MLP neurons of a small language model. Each row is named by its layer, matrix (down: output weights) and neuron, and shows model dimensions 288-383. Each number is 500 + 50 x the weight over its row's rms, rounded and kept within 0 to 999. Numbers have three digits each.
After each neuron's rows, "fires before" lists the tokens most often just after its 100 highest values on Wikipedia text that the model never trained on.

L5.down1904:445467487508575468455447477556529510385396535473523469472597523502524451446460493502455548511597518511418552471420445517510479468456550592523488544412507457462519463612448501458451528553460423424497506481509504453603473483527461477511474514459552522541464438395504506460619504499499489544
fires before: "0"

L5.down556:538533504461501553500496562576568514515386412519474467455435488490495408481483489472427491616542481493473468519503495496511491527535496517563470419528450470395472470522448316414539521486525431587442510586463541486481487499502510444460539482580492456478578510433457475499442560570489524492
fires before: "3", "2", "4", "5", "6"

L5.down1884:450450506575503450532493533501534524500564529489507548509453539391468511491476509462457559562600473451476441442527503517466529517567531505340593380572567498472506470506506491540507443623445429492544452563580562496393555529499490461467476520451541510501487458483458461500528522464480523501
fires before: " |", "5", "6", "0", ".", "4"

L5.down2547:523495414459473619422523511519513599516472523462529408475502513534439512597495537470473582550507420507542417425406466522556540498593470489406502526434465527509483600540566532516587511476473518546475525491426533467552476463480458541484556494502474624523486556510616523513452384523512486626
fires before: "|", "\n", "|---|", " |", "-"

L5.down2592:473417539615589533549494572465464585568567491456498569569407534467495503547443535431512515528543416577609525464556563453492545527442504468514382510531552436475548535470418481526459469563530541495511455650519612546422561480509511508424561580525546522516483645511552497355520459515476452627
fires before: "\n", " The", " In", " A", " He"

L5.down1321:580446480439579497513496527539500562479544528515482447560591530415444398409487523573563516493488545459521629515603432459410425553483504499496490555575517514539464523468404585470485560460497461426576403515484529440431538462580586479478482503494553457456482517493476472591504489483517515463
fires before: ",", ".", " of", " in"

L5.down1024:531428582482533529572477558498475528547526501500504456491604401506523486518473550508443467453458542539510566492491490670601488502499557531548431496519553416449548508504485551468472508370506462438516560562479476517482517424527449412496467532586583493495507505470552563539499509519526483462
fires before: " ", " in", " on", ","

L5.down1392:621428490469489496553482554519447513634437548555536491549481458574570515493564533489486449507490471503562462528465455494452505493472492447446564453520539432518406555536430462484513456294496572510500545438449498572521463634510576495463456421542502517404486518469463496540524515553524523513
fires before: "\n", " The", " In"

L5.down2521:527492466505457583443533512452519483513484534598553474409551559515454506466525465485419517532497479502524507457478524524570556530531493555470420454513471518510525542488463536497518464514586539483542470518470538507502572461521406460474541497489465551507477465480522529581502409478562482495
fires before: " by", " in", "ed", " of", " the"

L5.down2154:563457534500491423480412499508556571498427458499457575472573497508449619518519617516522506530539512449418459478508501481505577464487438515511469489480503486521512560459517505502499531454430591512503576522470521499579553485545517478415526502519473465490535508562500348528507470476460458488
fires before: "9", " States"

L5.down129:563644496568494512610511504432562531497430506451581484492514558580594582507514553392455504546587476545538506509506522452532504496523564509573497403373499501588433534458539479559521562458443518497512567540516441461502557500517512431447538451513500457476453498571475516595544526441585473541
fires before: "\n", " |", "==", ":", " =="

L5.down2113:521510531473551515531461553431619605430524493508470543493473549627521477431478486472545488546416456549464461454516495482505445497545484423496510614491513497464467495395493523474479477591511581549533482563402461443495534459407501569524484487463543438538527447462451548572561572421582458461
fires before: "8", "9", "4", "2", "7"

L5.down2162:477474429475448459402572531478489467458395539473581479448476538460524498505555462503446517523536587455562489547473505392450516557591426600501465478413520531495526444521537555500458545552545468590526455491471498491545483475508502438522417555397479596447447497424524563458441462495528512516
fires before: "s", "t", "ve", "i", "m", "Sullivan"

L5.down1073:492494510483532476501502508455426428634493473541584480481496506457501525532520432484509488513545493516480542478461431495460499456509445438474514500463525335455497522482491484483530477342516496466530465555497442464445525472504489512464584501510527518482517527487553499446513516497531564507
fires before: "\n", " The", " He", " In"

L5.down1482:507464466449543563523477588477358506449606473539412534575464512479501443462504519428551463502471524437503457496566424432581523473457499520521441530478554563577592498572439577542453431545507535430507435493531461418455530483526519468488448470519513520484516542474509371483484505437457470491
fires before: "-", "\n", " "

L5.down313:476459530454554558439508511403564491476533516589450427612514474478576406594522548431450560511448482503562561491519516485521557514482543596489514563552450490461512520535510523460484451518423445496515499472498511468553518632517471491562513455510499477551466474544464506457515432509460545550
fires before: "\n"

L5.down2415:470438578495541595540435509477559475523479489554418455431488452446527506534510520573505557468450475514448511512529549453494491465523535548509441513625554514463452462581499604474480512404447507559540548456477509492420474509459499477514505444514492465535490536492549559483483545488434406495
fires before: " |", " by", "2"

L5.down2618:484490576490558509503453368510508464449540559504355525446500554436506550589472558474488537541538482533485476430489510508559539507526490502611491516396495546534489516493526529485479491576522456489499581479512578401474474454524488564558536521408565544457503571586535518461456484498541525498
fires before: ","

L5.down171:425497401546605448514465483461433541519515440544590534538579489509550433538451510578437678509577489467589594572479558524507526502467555463498457548508555496434518373465492508571565451532461555493450561469486504451590455469509643461459357491471487472542453432491607558613532465471454585469
fires before: "1", "born", "2", " ", "3"

L5.down1159:471522535601538484407488542390459470597505463510522610423521473443586486476410462533503398494432485477495518527487486479526444463501452445641400542491645436426503505486540475456529558475486448484489504457549452424578471462534533473521539427536487498432555566488477485468457500475448440532
fires before: "0", "5", "7", "1", "2", "4"

L5.down50:534557535482512499477470460455448567495502453481478548464499499391532479496519563483519527604560478499566460487558569459572452485517419519436579541481388470516484575401508512491471463532518530552489485491465528445515487511461544479506488424594522480520592573503515481449571496499443499484
fires before: "s"

L5.down1777:454554549493555470534525542499498538555535458529482583494454551469499558466541525522503503546438489535539464573531594521561417482477527573471506470533514536480449485470488538561448492560474424486498462566524554519422446508552562593445424458546598450510522440505537424497450513498572503481
fires before: "2"

L5.down2796:507422601503573539519493544362567420484516424455546540466607337442526482437508465533471524500529493495422553482559476503592507478565496508512460559561544443532464417471486487460614518460509527530526492428588474606580456504512506522459413454528542430465471562444443515538505520512471473499
fires before: "0", "9"

L5.down2839:547430508551565474564422505497517516582532462473496462573499414551516526632487554531492553424517382565474567483480519559596526533500440562460501533508483515496484504476446500480460503502437522547490527543490492612520424518503555491555424502537509497430511505418485655495497500425510456503
fires before: "9"

L5.down3070:416500525492516478378439515495511463483491409529525519535510530511437527456526525452501513439454446448538584453493552515420449505522429481539453493505523555404601534597463470591557411571473524389561439571579486590552522620405508426445537553405513475440470426442522474516518461452415392482
fires before: "\n", "-", " "

L5.down2791:398509515506543485516498466481505541490571485484449614547387398572411520529459397623466507459540498500495577486500483482536572563592494493615433482475483517462487495499476513606457502484505536499533451525427463472440534558478488477574490475538524559475468472471520469547469500448417532558
fires before: " ", " |", "/", " –", ","

L5.down1400:442441456493433601447509417444519521556389450508541537426488528456468579469472470518479457532498528525492446454510455506531485550455472542448577457520536553610434528546471491454477516352496578549534478578573504522474471543529543424507527582518613604567495556415544468524506553503476574546
fires before: "7", "8", "1", " the", " ", "6"

L5.down2972:509558520464581527605466491471410502549504496510456512471513565577424447519558479523476495548504410602475487607573491401482415491481444459515403508452506491439559464461513431586555466462536501521439458459608604424399465446597442481498530573423469455492467475509457483487470470521519489563
fires before: "'", ",", "\n"

L5.down1317:589521537508489473482533522602529598489433544502476506492444487457458577571586599519485519485448512506564540557453576480406478523557477579494512449492592576558434492505531421573407454553460545422523459577490602584539432462445493525547515528538549485455615446487489488542440517492527396580
fires before: " |", ".", ";", ")"

L5.down1971:472464490436458537553580566436452512530512511518470444363484535562503504447513531525423432459480458490462582481510522502539505436503466569532500576556513553465446498404552450533461455405550538523542497488517579442582526538445431514456439553437622445559596502476501497526526475571503423569
fires before: "-", "\n", "."

L5.down2569:585434458451434482463493535505464472526532518510446435491405408453435518551565573503468519480485437590494489512614494521411485562537446485391504484582575429538428591516551486592510598488529530483576466498443468457533441518472449484494516492542586510524480496481423512490524466486491544445
fires before: ":", ")", "s", " |", "\n"

L5.down1588:463506460510527566498416541544482453496425534487438469564515485506544537439468546384483437546433463539473454441518529487447576506429511568427506567445428462471572593501504503506433462456493488522524529531563475531507505583536463534540460541438449510623564529459518462552534461482535474433
fires before: "s", "es", "f", "ed", " that", "ing"

L5.down3114:477453455485440417491541482447451502533521582508580472459439471414426477439484432486563488524471561494441473429545491462509508531556501453462500458563449529493502484495547495393485456496544531455480430440510444465444486526535445429430508505521529506447489465442596530498512547450458594516
fires before: " |", ")", ":", ".", ")."

L5.down694:523430523496462490464458561560525503491520466488460513660495501500512456521443425501577547526497476549433593476550445546537541433502544412538508516375350530507524534501486487477565454435434446507518554481540537531516529543469422572526514496558553613502487590527508394454478570540600604492
fires before: " ", "n", " Ha"

L5.down1857:432492516530526471549547424475497554499540516518471494462445460439528510499539498565451429464472419475524427492516392514520474485524586502473598460489540487494484515447456550493505372528385514488448582380603571386527403513482520427454430488480502541578471484563470489451469488569515546448
fires before: "0", "9"

L5.down1500:571485495454519430386486505564470458539557516538545457461396579519423431554536512504637415460491487461564511428482474502479479522511443434399498477517549491492540584506472490353518507461494595569455492545543492448496499478538442397459502420535412456409517537531499548506538456470461475534
fires before: " ", ",", "2", "1"

L5.down3080:566513481503512518444545516482488537509540573471458511484518459500525466484497498425498448497508550417479503559502545499492493514417484504503445635486491465624571509515497527494542418575544557497484474518542538516545500490505552483498574525466488525507541471476482543576564503546449500486
fires before: " ", "e"

L5.down629:480488477547479535453508498407488493496585454468456571437484579483491524536502465463524539449516556407456495463536552567539522497577487466424502401515526533470484468447495471484545483547512615527552483465523562461494525607549487465469549508447488501604480544552476391426479504414477581581
fires before: " ", "\n", ")", ";"

L5.down1560:456478519611510368521485511501572475493531501556426507394543481495429476545526500561464426505469497435504511541492515452515509441529459475536519451348489446521379515483517619475516450431537528473459503523453412587523529492567481362514609553508479631538417506482537496478434567517443404415
fires before: "1", "2", "0", "9", "8"

L5.down1786:539422598567510508519513512412542596462636446474504493394443508358550512587529477505494576552521531527490493481547457488563497518517470506497576458550546464478491511490527520504473470623524503506496521521487563414471463486542486544491521527522525621497565527526526488469525509481482516564
fires before: "s", "t"

L5.down305:515442472560483409643437579492544495557461543477440536502446554461453535536446470509604539519566522570497497499465549437459464565522514511469511432535533576470517462509436408595561537508522551515427468576512564515472484551523453410496501509446535478519456522493498486462432455415610539583
fires before: "4", "3", "5", "7", "6"

L5.down2130:498506506459581596507482480550417591581460493516497491487488450527455477595430503507456571536517452595481465432445413469417510547528448495465504490496451515502470397462554468593483481505487477485536411454540500465423510515425557450481455511493475467405556498526453488521600517469504561491
fires before: " "

L5.down2116:461495516484516515506523496516532485384523535384499480536456507560534573464494622501485506514496536539481567412531448512482409555445453448574459577467558427582533541573553457526472463446530507457488666402489501433626543567441417481468574523523503617431515475489496558654525507526472567484
fires before: "9", "1", "2", "0", "7", "5"

L5.down571:441412492491403452533468497476492516539491460546410498519507452469360492503400542527444552463519455558463471492567506468503453457580442632440569459492517552451507403510524471497529469562466475572580485563499559481514502493549488472530440459530549411470501476526522497540454468517486543520
fires before: "2", "1", "0", "3"

L5.down2092:475438532389583551564503491438487458567586505451464521493530550407512531485537453492509482481476511503481495505429458475511565555510425460499509566482536433494488502524411538517493487434579443520508494500462457525458524551477473562507525358519581433487511443468450609436458494426448533468
fires before: "\n", "9", "."

L5.down2561:449419449555607483552454514499455477478517580540527446466547479498478424466533501466442444489451553536480468503557613525510484534477547491467483418508599497515521471527461510401526529514484516513537505455486497583462525467591477391473562559472462572552499496499548528494615566549454484416
fires before: " |", "–", ":", "ing", "."

L5.down2334:500611553507416461429583471477553574455644413458557541512450493482477484528529510522545448447416543500407480492484553502517427509559548522539531468529371456484546527462603471487423475545508447368495556519572566544574546509570440469442480503453502415549468517507445458469488588530505437446
fires before: " "

L5.down315:517476550466500439440482543481451556440539490484539537522517513436500512538541456547534562473528512569562468481631432552542501448528436505421527416460554483485555456469492540493468465600443479515490474471435548446530501511507487454409494489505475551449457594470510501481481537449445580484
fires before: "9", "1", "8", "7", "2", "6"

L5.down159:540473553480476548540528521529524559439413488389527497449350459571531466560531472480467458450439440502460569574483463539550474532575447477467518534579436500465403547436570535537515530573552506550500470593536437548490453575557547425500650387516549437489506465527521456407506543483478420477
fires before: "3", "2", "4"

L5.down611:468527571491467498687428515551517509536493485429475578479436512547519448494494491547524468455500445557410517462556443477534570522495449467573544556535376546476437517488477450558485461442514514563447521417497527454452462564516417536466464484469581518512477526550548478421552510496532599532
fires before: "\n", "–", " |"

L5.down717:437442466485507516459474510470514538485506506478467448528502581478539581525582585528552514545550464465527521427540524504557560439517473473415482474454581535492542489493453477563423478492530460484467545450549621427596577568469463470436555517508438517490565524539376573473525507510465454503
fires before: " |", ";", ":"

L5.down990:520560426537551502533512488498494512508538449537479552591578473534560472482452464435423566492567509537535529532615567557488523504477530565477451438532448543531549513472449500498502566446507460575433490471485530511482502474487507458493538470395545534515454545507524515515479498459431411460
fires before: "1", " a"

L5.down1921:516426478460462494395432502562527434486548567463612542443548485575470535572469472462472498547579447455468529559468432404567473496503515536472499508469472529523478593445538526607568415520425499636513498509463506504492473462493560494537628461510547504466527491440471530580433519526527480518
fires before: "\n"

L5.down2062:483490556518455531500522464529523503511451519502462472527554538491487508389429499563495503494540499424444573450515491455520477497520575486458493442422546433552549523492557426553501582464523515608564474506474555529405558466483483517491477421494485431468464500538577511438540536515469522478
fires before: "0", "1", "2", "9", "3", "5"

L5.down2861:512407553581484560516472508487457521572537489546431505472545484568484507453529550578472468469481529462494514499444521559437479512487510624471513561471426544481515453626488473488497485485461465533452519380468463500564494518489488458467573487531592459474451428477459392646491572488508590489
fires before: "-", "\n"

L5.down3174:453476489473536510453492453407524436530520472556521507524507494588492467537500508503479584567576458426460496479508497545511497440507474492501612508524502431479481494509518450414528500403536529468514467496462603508437559480506477473501468490506511577452516498467505515480460424477506518477
fires before: "\n", " The", " In", " ", " A", " As"

L5.down3063:458582503429442516418462517526417469507457493519528492451525578481467565474466441573447577598465574494530552428588418527511510511480466437476562495494482507520457502416501473438594483448551611542502472435560541478494504474434416514449469485489495424511537493547476468433452502552432474481
fires before: " as", "9", "-", "\n", "0", "8"

L5.down3077:544543447515501548483497492435540506529454573491513409513483445529483424449464508435468515502544550398526498518492610475542463436518593511603408467489462559534509445508571476485498504461548536560486494509485459513498603508485544490498481506562468525566535528536493526488474502529479490481
fires before: "0", "2", "3", "1", "4", "9"

L5.down1532:500495473504485490480498483459655475523466468409501497506512484452482499533500524528666466461462589459543414514495381492460532483508523528536486488468499468437499522420445588422511517495515467468482531609498541555597560516467485508499471504477482461432427561457406503505598534425457434552
fires before: ",", ".", " of", "s", "\n"

L5.down1887:500537592470458607597472696566443497546540450504599521396589545495471529448529572471531580520604464497471457494610447478517460466609425552548489538520467532470478514486526574499482532475520491551518455529477505503478526473476469587508578465565592572531522539525503538522541480471548509483
fires before: "s", "\n"

L5.down276:545439537501507475521397501415464466458609513488510482503633491614494475555455604504564454472555520533454493426444424487592415442535604450452435490263528496463485461497548486422531530454454586500423525453458556539517438561466468498599593514492494562446471510512469541438516604539397503417
fires before: "9", "8", "1", "7", "2"

L5.down103:483444418555339538537427587500464458466478429465583554469599563477539452459485460529579548471498502462437508424577556451538418499443390532506539560577502466514537527547649522525523469487449535503458563456484476517513524499496463433487540501439526472564508544491466427431624571455417575542
fires before: "-", "\n", " the", " of"

L5.down1669:417399542444422536495506497522592507513507458530476465478389492553531415576556458489551467573446644501507503517542501449521438528515405489613504481524523520545514561386492482559512528483526519534482563522434477457503494374520515528491513537449471511529482508519448446553544583547455477501
fires before: "8", "9", "7", "6"

L5.down1224:532413590592515512497549431484466570471452447512495518511489532528452481551530484444507547420543546503493451510499516538446472485505570568640495410483478432486409552534462545483573498507593470513480434638488517545447490425513473481505511501524471443499493539473548581579401428508545414560
fires before: " |", ".", "3", "%", "4"

L5.down1995:500519460398588483547525569620572492546523532435527394512443563522635557557530531409485514522476606478527589503539551505464557424491472494451505562509485541447450551420468532563495401462525474565462526518474516414467483557464458453561485412595491565506626438539505583549389484512473521509
fires before: " |"

L5.down2809:461375536507501450580500463431553580534465555476517550518499457550461449533490541583559530433537488595529475515530568507485510410462542570510446503524457530519507453503464512632492446566529499448514461547556565522509488465465520572500578536486601461433510451473484519438518479498544527562
fires before: "2", "\n", " season"

L5.down360:491480435586496538466524458598574548504521528411557480434545496456389618441533487505529544508563564529428436455472498545600509548522472599465528532466467522550457525530499496486508479463478472528500478532494445457401513459507487496430533444525488535545577494498499566585527391540601488455
fires before: " |", "are", "2", "0", "1", " "

L5.down2962:492468492459512465410459506472446516591437495506472467506571499666518526541532588556527494471525454497547518507488441541528445526524547529388457497478523414511493600533483495450513479174531578485473517453525501489502492503527485489550503521561578449467584562574561496541515539495518462566
fires before: "\n", "the"

L5.down1219:564489462537471401412498504505421523453616485478553516552559559555584588489575569491532519427574497499502428464465501482532441529453556522453532462526471560507446415452458521421413461542524520557429436505483499494413486416580450533572518505409491511586462461461462456406495490520479460545
fires before: "0"

L5.down1001:501555552619484385412458566342536499524540527590516622459493490518415364520410435491456488503428472508489573517474555478496460393516476424514440490473456522463556499509553441567476479440435532554523435561558556391522478458399536433453544571413466475532542492523463466473594514430529598537
fires before: ",", "0", "2", "5", "7"

L5.down2418:476574549445492402413486591505484404666631488481560536513450536432484550539480493509517474541478472486502505489511408427450502504504481447457523429504456409446526511465473455499480466307508503487535518574492528488490493490564570491503508504550528522495487478493541464359514432499517570507
fires before: "\n", " The", " ", " As", " A"

L5.down994:524520484350546546515516482446545493478528520588551523412574585550513605469475446559564448508554549509509519500604503432439532496540471440476539559545639577589325612503402439476534496471533472425422489451404422524525490493506466462522491525507468600440466496543526557478463522555567455506
fires before: " |", ",", "le", "ia", ")"

L5.down3001:503405462490449561509546497440472507464443499519658496488498534505529381514527510455523395474464531465474524475529449451534475526441556467476500422514496524489514446514584502532435503441523524454595501540410509459458519519506406438497618513592518494531521483462458503537518539488505495456
fires before: "."

L5.down2410:463522451563446490430527484518452514645522438469532522471417527543478504493506464518442532529527503552524475471479502512538519498538484507502576522486506625524519516515504521397529465290481506450484469563526496544512528495487528521525455536462510538524573534483565532442506530473470437485
fires before: "\n", " The", " As", " A", " "

L5.down2596:442484551547451522614519514387550631629505401519560542548596499414564509476474463453517452527509522507423449482449452545433478479543487457540450433571455456531492592476520461445535539548522504539527442503497522505465502479510443493466469543389490475551436471419419529530476454485473496493
fires before: "5", "4", "6", "3", "8", "7"

L5.down2108:566472465457504450475502538466477531521457481496461503611517487460540510556505499448450430477438471554472474434511588509460501433486392511416470482477508434535487477519455543470449371497421491499548414488574439578458543535482554541489419563495496445533612518558522469571593463474496464414
fires before: "s"

L5.down2957:410488450521450454495504497419500498489501467582556478526490518454460579381515421537577540540475390571531567528429445670519451470522548446344506555671503563551486518574456549516505517526596547552612528512505496514525475485562444445512462534518427525410456504514485464493592463430509470550
fires before: "0"

L5.down1166:439476574436548510552464599455576463492492402508557474514413508445513408514493485554477531508526495480534475507491589587604492434590521534545501530498541499522558422510518540479526534525452422492556516521469562434482462426507504461577492551540484423521570584543520487424467525494460461520
fires before: "\n"